Part of a small language model's weights.
Training: 734M tokens, 11194 steps.
MLP neurons of a small language model. Each row is named by its layer, matrix (gate and up: input weights; down: output weights) and neuron, and shows model dimensions 144-239. Each number is 50 + 15 x the weight over its row's rms, rounded and kept within 0 to 99. A neuron's up and down rows have the sign that makes its largest values positive.
A block is one neuron, or neurons of one layer that tend to fire together. After each block is what it responds to, as a language model described it from the Wikipedia text at the highest values.

L8.gate175:42 58 77 50 55 29 46 58 36 61 38 29 50 33 62 52 35 65 53 17 52 45 55 48 73 72 38 47 38 46 82 49 61 86 47 36 27 44 43 31 79 63 75 26 50 49 30 51 49 79 60 66 65 73 68 39 46 59 36 64 44 59 54 48 75 51 30 67 47 54 79 43 51 60 29 38 24 66 65 54 64 51 65 66 46 46 47 36 37 65 57 44 42 64 52 44
L8.up175:37 62 75 55 58 44 68 65 53 47 72 42 35 35 61 55 38 28 35 27 50 31 59 62 55 10 41 51 38 74 76 58 62 56 54 56 51 35 65 71 50 86 48 47 60 65 57 81 70 70 46 78 59 41 61 37 44 60 35 49 36 30 37 54 64 75 39 69 46 30 57 76 62 56 58 60 52 55 59 76 54 66 50 73 40 63 74 77 57 40 48 39 62 66 55 50
L8.down175:46 60 31 43 56 40 51 44 37 49 50 50 49 48 55 34 56 46 64 68 24 71 35 80 39 63 48 33 84 36 24 43 66 35 24 29 76 55 57 45 43 30 23 89 58 62 55 51 45 43 59 50 66 21 42 78 42 55 46 37 43 51 39 42 23 47 53 35 38 58 43 64 33 53 64 51 64 27 38 46 48 33 31 35 65 48 45 39 41 29 53 53 44 48 64 35
L8.gate199:50 45 56 27 15 37 39 87 75 26 70 41 72 57 35 32 79 52 60 39 61 59 52 42 65 62 48 59 57 73 45 67 47 50 29 62 43 39 57 44 39 53 48 47 39 56 45 45 39 54 67 70 55 53 35 31 34 45 51 33 53 59 58 59 34 45 36 25 26 47 48 49 55 42 56 47 33 69 42 43 66 48 47 50 54 47 38 37 39 23 60 48 41 38 27 75
L8.up199:62 19 74 36 83 40 44 42 54 35 38 54 65 39 49 85 64 31 59 46 51 17 58 39 74 57 54 51 56 51 35 21 42 75 52 56 55 62 35 64 45 54 82 53 60 41 35 66 51 71 68 67 66 52 62 65 37 46 34 36 26 68 68 34 82 60 25 63 59 49 75 52 42 53 56 55 75 58 26 54 59 49 70 57 46 63 73 56 42 78 46 74 35 28 49 62
L8.down199:35 35 54 39 61 42 56 29 62 35 42 30 76 53 53 53 70 58 36 57 59 46 39 45 38 41 84 45 64 33 56 48 47 61 57 46 55 58 57 24 75 40 41 81 64 61 45 25 53 32 31 59 76 30 53 46 41 47 41 70 45 88 58 65 60 69 17 50 40 34 54 62 55 80 69 64 64 29 58 02 57 52 56 52 61 35 40 38 48 57 51 58 73 63 55 36
L8.gate489:53 68 51 60 48 15 59 58 38 42 66 48 48 40 47 56 23 30 52 37 29 71 33 42 47 20 33 29 41 50 30 65 48 58 63 71 35 35 60 41 21 25 57 65 45 38 50 61 42 48 55 42 68 44 27 24 14 45 44 40 31 59 49 59 60 83 72 56 58 47 33 56 53 49 62 54 30 18 56 27 33 67 42 75 45 52 93 36 32 35 60 49 48 43 44 55
L8.up489:47 63 42 63 29 46 65 45 47 42 66 49 47 36 64 53 42 55 59 43 05 43 87 64 72 52 53 39 35 71 49 80 79 60 46 41 47 49 30 30 37 67 73 68 42 53 45 51 56 50 61 40 39 55 65 37 21 42 54 30 56 49 30 61 57 44 62 76 85 44 44 45 44 44 31 29 50 48 33 65 49 72 35 41 49 36 49 65 58 32 46 64 38 34 50 82
L8.down489:44 43 34 58 56 31 73 69 50 54 38 50 60 31 47 27 71 48 40 68 41 48 49 50 42 51 52 53 68 49 50 44 39 63 48 46 53 51 33 90 60 57 54 72 46 48 35 96 44 53 37 61 49 25 46 36 48 47 41 32 61 52 62 77 28 57 49 39 61 85 29 32 67 47 84 52 11 49 52 51 19 76 39 53 39 70 50 40 48 46 36 58 69 43 45 40
L8.gate516:59 47 38 44 41 49 83 25 29 19 66 52 49 40 53 58 57 43 44 50 32 60 61 39 46 46 37 63 45 72 49 56 74 54 17 52 40 15 58 41 66 68 75 63 54 53 41 62 64 59 41 63 49 09 46 42 52 37 51 46 54 57 54 61 86 72 10 49 52 59 10 49 09 33 53 37 44 65 31 58 52 33 47 32 26 67 53 37 45 58 45 69 66 58 79 60
L8.up516:65 31 56 57 56 35 27 54 48 57 55 65 43 58 56 59 39 16 38 67 29 75 46 36 50 40 50 44 45 55 39 69 64 71 77 40 35 51 29 63 30 62 48 49 48 31 49 55 31 61 36 29 38 38 64 53 26 06 39 57 46 70 46 37 11 36 32 38 57 55 55 43 34 38 64 49 40 62 51 38 47 61 50 49 49 53 74 10 38 50 35 47 60 42 59 47
L8.down516:26 31 63 33 29 31 54 29 46 47 60 35 57 55 23 41 43 18 45 68 57 49 54 60 59 43 36 52 69 42 52 39 44 34 67 42 83 44 49 60 31 33 36 59 53 45 30 43 66 50 58 81 48 50 30 52 42 46 61 67 62 68 63 66 23 62 68 45 44 77 42 35 54 52 70 50 24 23 58 47 57 64 52 50 72 60 67 85 52 20 49 59 33 42 51 56
Description: Token after subject

L8.gate204:50 51 34 53 31 59 55 46 40 37 85 45 66 58 61 46 51 78 51 54 51 57 78 59 55 65 73 26 15 26 36 70 38 69 52 43 39 66 42 37 54 58 61 50 75 77 43 35 55 58 58 48 28 46 23 26 57 38 47 51 51 55 49 54 64 52 45 69 74 38 39 72 32 42 31 58 44 68 46 39 58 56 48 38 39 96 38 33 57 57 39 57 57 59 51 25
L8.up204:60 59 21 48 69 58 46 60 38 28 60 51 63 43 60 31 60 59 52 59 20 76 41 58 43 43 42 47 48 71 58 96 59 61 47 45 60 64 61 43 24 89 52 32 31 42 62 39 41 54 53 54 21 57 30 37 36 33 54 61 58 64 47 56 13 42 49 75 36 48 40 52 34 39 70 56 51 78 28 39 00 53 25 54 58 55 60 58 42 71 47 20 56 57 64 45
L8.down204:26 54 53 45 60 66 56 65 48 50 31 56 63 41 43 46 63 16 78 43 49 74 36 61 66 74 33 62 63 54 38 61 56 16 37 70 61 59 27 53 24 66 34 53 34 66 63 86 34 52 55 42 45 75 57 49 42 32 76 56 63 46 59 55 44 70 63 54 89 50 75 47 68 63 42 43 31 38 45 44 42 63 29 44 60 64 80 56 58 38 64 52 25 41 49 56
L8.gate392:70 51 34 32 86 65 38 66 60 42 45 46 42 35 35 58 40 51 92 67 43 61 57 77 61 70 40 65 27 14 38 59 53 52 28 52 27 26 36 43 17 47 57 45 62 60 45 55 53 71 17 55 53 37 27 54 38 73 59 59 39 74 62 66 33 64 46 68 37 50 68 73 28 50 76 32 59 40 50 51 33 39 33 46 55 53 54 42 33 47 37 59 44 62 46 50
L8.up392:45 38 42 71 66 47 43 51 88 74 42 61 37 52 31 52 29 35 65 55 48 44 67 48 60 64 42 46 60 46 61 70 47 50 57 34 53 75 61 57 54 56 35 60 41 70 21 66 76 61 32 44 62 70 38 42 61 39 49 56 42 57 42 43 45 67 39 72 69 43 62 46 61 60 51 35 39 72 41 34 32 53 68 53 64 30 62 21 71 35 23 70 43 74 60 20
L8.down392:55 44 57 60 73 72 68 73 32 34 73 35 52 32 44 32 36 51 70 50 55 63 38 76 66 51 41 51 44 40 67 66 56 27 40 62 31 67 71 58 51 47 39 34 57 34 76 55 69 74 43 46 20 59 55 57 54 55 42 50 52 88 56 46 53 21 57 60 45 40 42 30 53 49 57 35 58 40 36 70 43 34 39 53 73 71 78 10 43 11 21 54 44 48 50 60
L8.gate510:47 52 54 41 36 58 48 53 40 44 80 36 50 63 38 11 60 64 43 64 52 65 49 68 65 56 80 68 32 73 30 79 61 29 44 80 53 50 18 48 37 62 51 61 41 57 54 60 68 68 43 54 54 43 57 54 63 44 39 36 51 19 45 39 25 49 62 61 17 41 34 67 36 34 22 59 69 79 38 36 30 37 25 50 45 55 64 75 43 53 42 48 14 52 41 36
L8.up510:46 63 49 23 37 58 41 42 46 35 67 77 71 60 61 28 55 50 44 48 62 62 66 59 86 50 27 72 25 63 44 56 45 52 57 53 64 67 35 63 50 59 71 22 64 41 56 55 52 56 40 50 61 51 54 49 45 60 70 64 44 37 61 43 44 33 62 60 61 36 32 65 48 45 23 60 75 67 46 45 63 57 49 64 77 51 51 37 31 39 48 47 23 69 44 37
L8.down510:68 40 73 46 47 49 43 54 57 30 65 53 60 57 80 39 79 37 48 43 89 44 42 38 42 36 41 52 47 37 66 52 54 29 38 80 69 53 55 34 30 64 17 49 61 51 55 50 74 66 39 62 48 65 61 44 50 53 62 52 49 38 42 39 39 56 43 50 56 41 57 30 23 41 57 41 65 49 51 40 38 37 56 39 47 44 72 62 62 85 37 28 05 63 36 08
L8.gate698:75 79 41 29 50 51 54 39 54 49 56 68 41 58 51 64 63 37 07 54 52 45 42 68 59 63 49 43 37 46 59 41 56 34 41 48 65 67 51 58 29 45 63 56 50 56 50 68 37 42 21 52 41 19 58 56 64 50 60 36 60 65 36 49 33 46 65 43 69 57 46 57 59 50 25 50 37 72 37 43 28 54 99 45 61 57 50 30 46 66 65 28 68 70 58 32
L8.up698:56 41 29 47 82 59 85 80 46 79 42 67 41 43 76 53 40 34 52 64 76 47 74 55 51 48 50 37 43 77 42 52 32 30 57 66 55 50 77 55 55 50 51 37 39 45 40 66 59 32 51 47 61 44 65 58 44 49 61 86 44 43 57 59 22 27 54 63 54 35 46 73 52 38 55 66 62 41 40 46 18 47 42 41 41 30 37 35 62 49 20 48 56 57 39 21
L8.down698:52 51 53 31 54 50 59 18 74 46 60 33 35 59 58 70 54 36 37 46 45 57 72 57 56 70 31 67 29 63 35 43 32 56 48 42 69 72 50 54 20 53 39 44 54 50 43 70 65 58 35 34 40 22 49 41 52 64 51 53 64 51 51 58 66 55 57 60 69 45 42 78 45 49 57 41 37 73 31 54 47 46 63 38 40 31 50 53 48 37 72 39 88 35 96 67
Description: Space before year

L5.gate263:44 52 45 40 45 83 70 51 39 27 39 57 49 53 53 43 50 90 40 81 42 46 47 51 58 67 42 66 33 39 58 67 68 48 51 51 55 31 37 39 57 59 58 54 29 36 42 49 36 60 33 47 42 46 69 30 29 47 43 47 49 50 34 67 34 66 48 70 60 42 33 68 28 63 60 52 58 65 61 42 48 56 47 53 43 63 41 34 42 32 24 73 56 09 58 61
L5.up263:45 18 56 38 50 37 37 50 35 68 62 59 41 42 56 40 35 43 43 67 44 51 57 52 41 62 26 58 45 55 56 72 58 61 53 58 69 47 45 36 67 73 51 56 51 64 27 44 45 14 49 56 28 72 69 46 45 43 48 68 80 43 54 45 58 72 38 37 52 63 61 51 22 40 56 53 29 56 51 35 51 55 48 56 53 82 60 39 59 53 52 06 57 51 49 61
L5.down263:48 58 38 58 73 66 35 40 61 38 42 43 45 53 62 55 36 59 56 66 47 61 65 32 97 52 54 41 31 35 42 40 45 32 54 37 59 31 53 26 64 62 14 67 48 68 30 57 58 70 41 38 43 39 44 22 23 38 43 27 28 17 42 47 38 58 42 54 43 57 23 83 51 35 48 48 60 36 60 34 51 43 45 35 64 30 50 44 46 23 62 59 41 78 50 56
L5.gate308:37 56 36 44 46 48 62 38 38 32 65 35 54 21 53 33 58 59 39 68 59 35 75 51 29 48 26 59 13 43 49 66 29 41 66 56 60 65 13 38 59 37 57 66 51 61 37 40 45 47 29 46 39 26 65 67 52 67 52 62 44 65 28 46 80 38 48 57 45 22 39 67 55 46 66 26 73 43 29 12 36 37 40 40 53 64 67 44 24 23 52 39 68 42 51 25
L5.up308:54 63 46 42 59 48 77 50 55 33 49 82 53 54 53 44 33 80 35 53 49 46 46 47 48 65 47 64 53 33 57 64 61 45 40 52 40 53 45 31 39 74 63 56 60 52 41 54 60 59 38 54 30 55 47 51 51 53 48 27 33 46 53 52 82 47 47 49 66 79 24 58 45 40 60 63 36 54 29 54 34 42 54 62 45 54 46 34 61 53 14 86 39 78 46 46
L5.down308:47 45 21 43 69 55 50 69 32 27 43 39 26 47 68 56 52 69 82 58 45 29 66 64 35 54 52 53 25 38 43 52 61 59 57 55 48 43 47 45 44 87 44 58 45 52 46 67 52 38 45 39 40 44 59 58 45 64 63 59 53 41 45 41 36 40 42 40 42 43 64 39 54 56 50 78 46 40 33 38 17 77 78 51 32 38 43 37 58 62 33 39 57 69 01 60
L5.gate476:35 53 48 63 67 24 35 51 49 27 52 75 36 46 44 78 40 79 60 35 58 65 43 61 46 51 42 32 54 61 37 63 50 66 76 32 46 85 32 85 63 54 63 29 26 60 45 59 43 60 61 47 65 42 52 80 50 62 45 16 52 54 40 67 60 38 45 54 36 43 59 65 42 56 71 63 63 50 38 50 33 58 39 32 42 44 72 63 63 60 32 46 61 49 30 46
L5.up476:49 64 35 31 46 60 63 60 50 30 41 48 52 48 32 53 38 47 63 61 45 63 54 71 46 60 56 69 32 50 67 75 42 36 42 34 54 26 40 55 53 41 44 45 46 45 40 58 41 85 56 61 35 66 45 80 44 66 59 50 37 30 58 52 67 51 57 60 83 18 27 31 49 29 48 27 62 53 38 24 33 39 54 46 65 50 37 51 54 58 61 31 52 72 47 70
L5.down476:46 25 06 50 61 45 37 58 55 26 52 50 24 52 56 48 26 00 59 58 58 36 32 39 57 42 24 68 23 38 45 30 57 28 65 54 25 49 51 39 48 72 26 30 46 61 28 35 43 36 53 44 59 30 61 81 33 59 54 61 59 17 70 56 33 37 67 19 55 47 33 45 73 39 40 21 50 48 40 32 50 59 43 51 56 63 70 82 69 57 32 40 34 62 15 25
L5.gate522:52 62 68 28 36 37 75 98 78 34 35 65 52 37 54 40 55 52 41 35 42 35 79 33 35 51 27 62 31 31 73 68 75 60 38 66 67 23 53 37 44 55 49 59 43 60 40 64 71 83 54 56 28 66 48 34 30 48 52 30 34 33 44 42 84 53 43 70 48 45 72 58 53 54 65 51 72 68 47 30 30 27 53 48 27 40 46 45 42 53 41 54 41 50 39 10
L5.up522:73 55 58 41 51 58 36 62 64 39 60 36 30 35 69 33 67 23 37 49 60 67 82 64 41 56 76 54 44 58 59 51 42 64 25 61 85 48 42 63 51 37 38 38 56 58 55 41 53 39 77 55 41 57 46 56 67 41 44 61 64 46 68 20 31 57 48 29 39 58 73 37 35 50 63 51 46 61 39 70 56 66 36 50 34 27 47 43 47 51 30 67 29 65 71 41
L5.down522:48 70 40 25 56 54 72 32 56 38 21 56 30 30 49 62 31 59 36 44 25 49 34 25 42 50 45 49 50 89 03 38 39 60 34 59 45 88 69 40 44 64 61 53 64 67 64 56 52 48 48 47 28 48 65 69 49 38 41 67 74 61 46 40 47 43 42 46 70 39 36 48 45 46 10 52 54 61 18 48 55 67 91 42 34 72 57 66 58 70 74 54 55 65 63 42
Description: Space before years

L9.gate349:70 39 39 43 50 87 33 36 62 34 61 68 24 44 26 33 38 73 37 60 67 35 28 71 66 55 59 36 42 48 67 39 37 22 47 68 37 29 23 60 51 83 53 77 57 57 63 57 81 53 55 55 22 37 82 63 37 42 45 37 62 53 91 48 47 45 51 58 62 17 43 34 48 56 52 38 66 44 67 48 44 53 64 52 59 53 75 49 63 46 48 56 31 43 60 33
L9.up349:33 70 41 35 54 44 69 50 72 59 53 35 54 32 57 31 20 35 46 74 47 53 92 47 40 74 53 43 25 42 72 42 44 52 40 74 43 68 65 35 61 63 59 54 71 57 52 51 49 61 38 52 37 17 50 68 61 29 37 65 39 70 46 55 45 45 51 63 59 47 40 56 49 69 36 39 62 60 42 26 42 25 54 32 71 68 71 58 67 33 51 66 58 55 56 59
L9.down349:42 39 38 57 65 51 59 64 38 26 41 25 62 75 49 65 59 36 55 25 49 55 55 25 54 50 60 59 27 76 49 54 58 61 36 39 32 52 39 51 19 71 39 55 39 45 80 44 41 49 47 49 55 41 31 35 43 46 48 48 39 60 68 46 63 57 44 45 46 45 47 58 55 28 46 48 28 44 33 50 57 58 47 39 83 54 58 45 42 53 67 30 49 44 41 50
Description: Before a number

L9.gate134:28 59 55 62 58 59 45 61 52 41 48 61 51 67 62 46 45 63 58 58 36 55 53 38 49 46 47 82 36 37 62 63 79 35 43 38 52 49 30 61 47 67 34 51 97 52 66 70 34 61 61 73 60 15 27 38 40 63 75 49 55 33 56 67 26 52 38 67 34 54 22 24 61 40 39 57 48 47 52 60 57 58 60 71 47 32 03 84 60 29 65 42 52 68 67 62
L9.up134:71 42 58 37 46 67 12 39 54 12 39 38 59 25 72 59 54 53 31 43 35 25 45 31 43 87 61 57 45 56 58 52 72 53 70 38 40 19 54 46 13 47 42 44 36 45 45 37 65 54 35 55 52 44 56 42 76 33 65 40 58 58 60 48 67 68 25 52 43 31 62 40 46 50 65 47 52 54 45 43 48 41 10 13 58 82 35 74 57 86 50 48 45 52 75 35
L9.down134:61 58 54 86 75 51 62 36 47 41 42 61 49 50 58 48 59 26 66 57 39 41 48 42 84 40 52 75 36 61 60 46 45 51 60 37 53 36 45 43 74 34 35 62 54 37 51 60 51 60 73 65 49 51 68 65 63 44 41 33 79 48 43 53 63 58 20 60 18 74 21 40 57 68 74 72 47 39 52 33 51 68 62 41 54 68 61 18 50 28 49 65 51 32 42 58
Description: Copula after subject noun

L5.gate7:59 55 59 50 53 39 55 59 46 36 53 57 43 38 58 47 37 86 45 41 58 31 39 40 46 48 60 61 44 50 56 61 64 44 42 30 35 56 29 27 43 62 66 22 45 66 58 37 36 55 54 35 50 32 44 63 58 28 60 47 51 33 33 75 43 53 57 63 53 78 38 39 45 52 60 68 60 77 34 42 32 75 66 43 26 65 29 39 61 76 43 22 64 53 60 47
L5.up7:54 53 56 45 44 19 57 51 40 50 55 45 54 53 50 45 51 79 66 30 52 75 37 40 60 48 63 51 28 55 48 63 59 52 53 33 48 49 62 64 31 61 55 58 45 42 59 57 29 36 48 38 39 31 54 51 53 57 64 80 36 44 50 34 42 32 58 49 48 56 46 47 59 64 44 61 59 45 48 42 33 37 25 64 42 64 06 56 38 81 45 64 73 39 71 64
L5.down7:53 69 40 78 57 77 51 63 64 45 56 81 70 69 44 49 34 34 46 43 42 36 38 54 50 27 67 67 40 37 40 46 97 58 58 39 44 49 50 58 41 44 61 25 44 33 72 60 21 36 37 46 48 55 65 76 48 53 67 50 16 78 54 39 37 53 36 65 49 49 63 41 73 50 79 84 36 53 48 33 58 77 50 24 58 47 36 18 46 99 49 35 34 40 32 29
L5.gate19:49 69 58 36 31 43 51 19 67 67 62 54 23 38 57 65 50 25 29 40 43 57 30 69 84 63 42 36 38 54 61 75 58 46 62 32 56 20 63 25 29 44 34 64 59 28 48 52 27 57 31 43 51 42 53 40 48 33 39 20 41 03 50 39 28 54 45 48 56 66 52 57 47 39 38 56 58 48 49 83 38 43 42 48 54 51 57 66 50 66 68 55 28 34 62 33
L5.up19:22 53 86 30 49 47 69 78 35 37 13 59 89 48 40 43 63 23 47 43 46 65 47 41 24 29 27 64 64 75 59 73 71 59 70 35 55 43 71 62 49 54 80 47 48 37 60 49 43 71 62 48 53 38 68 43 46 61 37 46 39 65 43 42 34 53 66 46 35 33 62 43 50 69 50 33 69 53 78 78 27 58 37 76 71 53 33 82 37 40 70 64 49 58 23 45
L5.down19:65 54 33 59 50 47 49 18 67 63 38 51 25 28 61 48 21 46 63 61 51 68 52 69 57 56 56 62 44 58 76 66 59 30 37 53 52 64 52 13 40 51 23 79 75 00 48 61 18 75 33 36 61 41 62 26 54 33 54 66 27 45 85 37 37 43 50 50 68 32 60 63 50 47 40 55 75 40 63 50 45 55 35 57 83 69 43 52 80 68 59 49 58 65 61 80
L5.gate155:61 33 40 71 62 20 62 51 19 38 77 42 82 67 32 38 43 52 50 53 35 49 27 39 70 34 65 51 31 55 44 48 51 50 33 62 45 41 26 35 39 63 31 45 67 43 69 40 56 36 49 60 51 15 51 63 83 54 52 35 58 18 63 49 37 41 52 38 44 54 52 50 32 75 77 68 57 46 65 40 29 51 53 42 58 37 54 44 24 71 28 47 60 22 55 62
L5.up155:61 24 37 33 34 49 64 33 24 25 51 46 56 57 34 56 66 54 36 65 42 33 19 25 48 54 68 58 71 57 50 36 41 62 22 30 36 48 55 49 64 54 57 59 58 67 66 69 32 65 51 40 44 62 57 55 37 67 15 40 58 59 30 48 47 46 76 74 77 49 67 42 64 43 47 44 69 70 05 70 59 62 62 33 61 52 30 42 59 69 54 49 55 52 61 62
L5.down155:78 53 30 48 33 52 56 38 72 42 69 56 66 67 43 75 43 55 52 70 68 07 52 64 68 14 56 52 57 60 42 81 61 59 58 60 61 64 48 31 78 43 62 44 24 48 64 47 57 51 61 68 59 38 49 62 76 56 54 41 43 64 56 45 39 46 58 57 36 78 70 32 70 52 49 52 30 45 56 47 35 99 68 26 77 67 72 59 30 73 54 50 29 72 61 34
L5.gate213:49 53 60 70 28 56 77 47 57 51 31 70 38 22 28 55 23 53 29 53 53 14 33 45 85 52 46 45 71 63 62 41 70 67 34 47 63 19 48 37 45 67 50 43 59 59 58 41 53 45 58 56 64 45 44 41 58 45 40 44 33 64 14 44 52 31 36 46 20 48 34 66 44 50 51 37 44 37 21 49 32 30 49 64 79 34 51 43 53 48 36 41 53 67 46 65
L5.up213:71 54 30 73 49 42 32 92 55 48 48 56 38 65 33 34 31 33 70 59 54 42 43 38 26 45 47 61 52 32 54 53 56 63 29 51 26 43 27 23 55 45 49 38 50 37 43 33 52 47 41 23 52 61 55 63 30 36 41 49 34 72 55 39 45 52 24 19 49 76 26 52 06 41 33 50 66 41 36 43 16 61 43 36 87 38 51 59 39 54 37 44 81 41 37 52
L5.down213:58 26 64 68 94 31 57 69 43 37 69 65 55 54 53 70 74 48 51 51 56 21 50 33 48 35 58 55 47 52 45 65 53 66 41 17 60 43 54 43 46 43 37 40 33 29 34 42 24 52 51 47 44 79 59 53 64 40 66 24 47 48 69 61 53 55 39 55 44 47 52 54 40 28 60 58 42 63 42 36 77 72 81 58 46 39 30 15 36 64 50 44 38 31 55 57
Description: Main verb after subject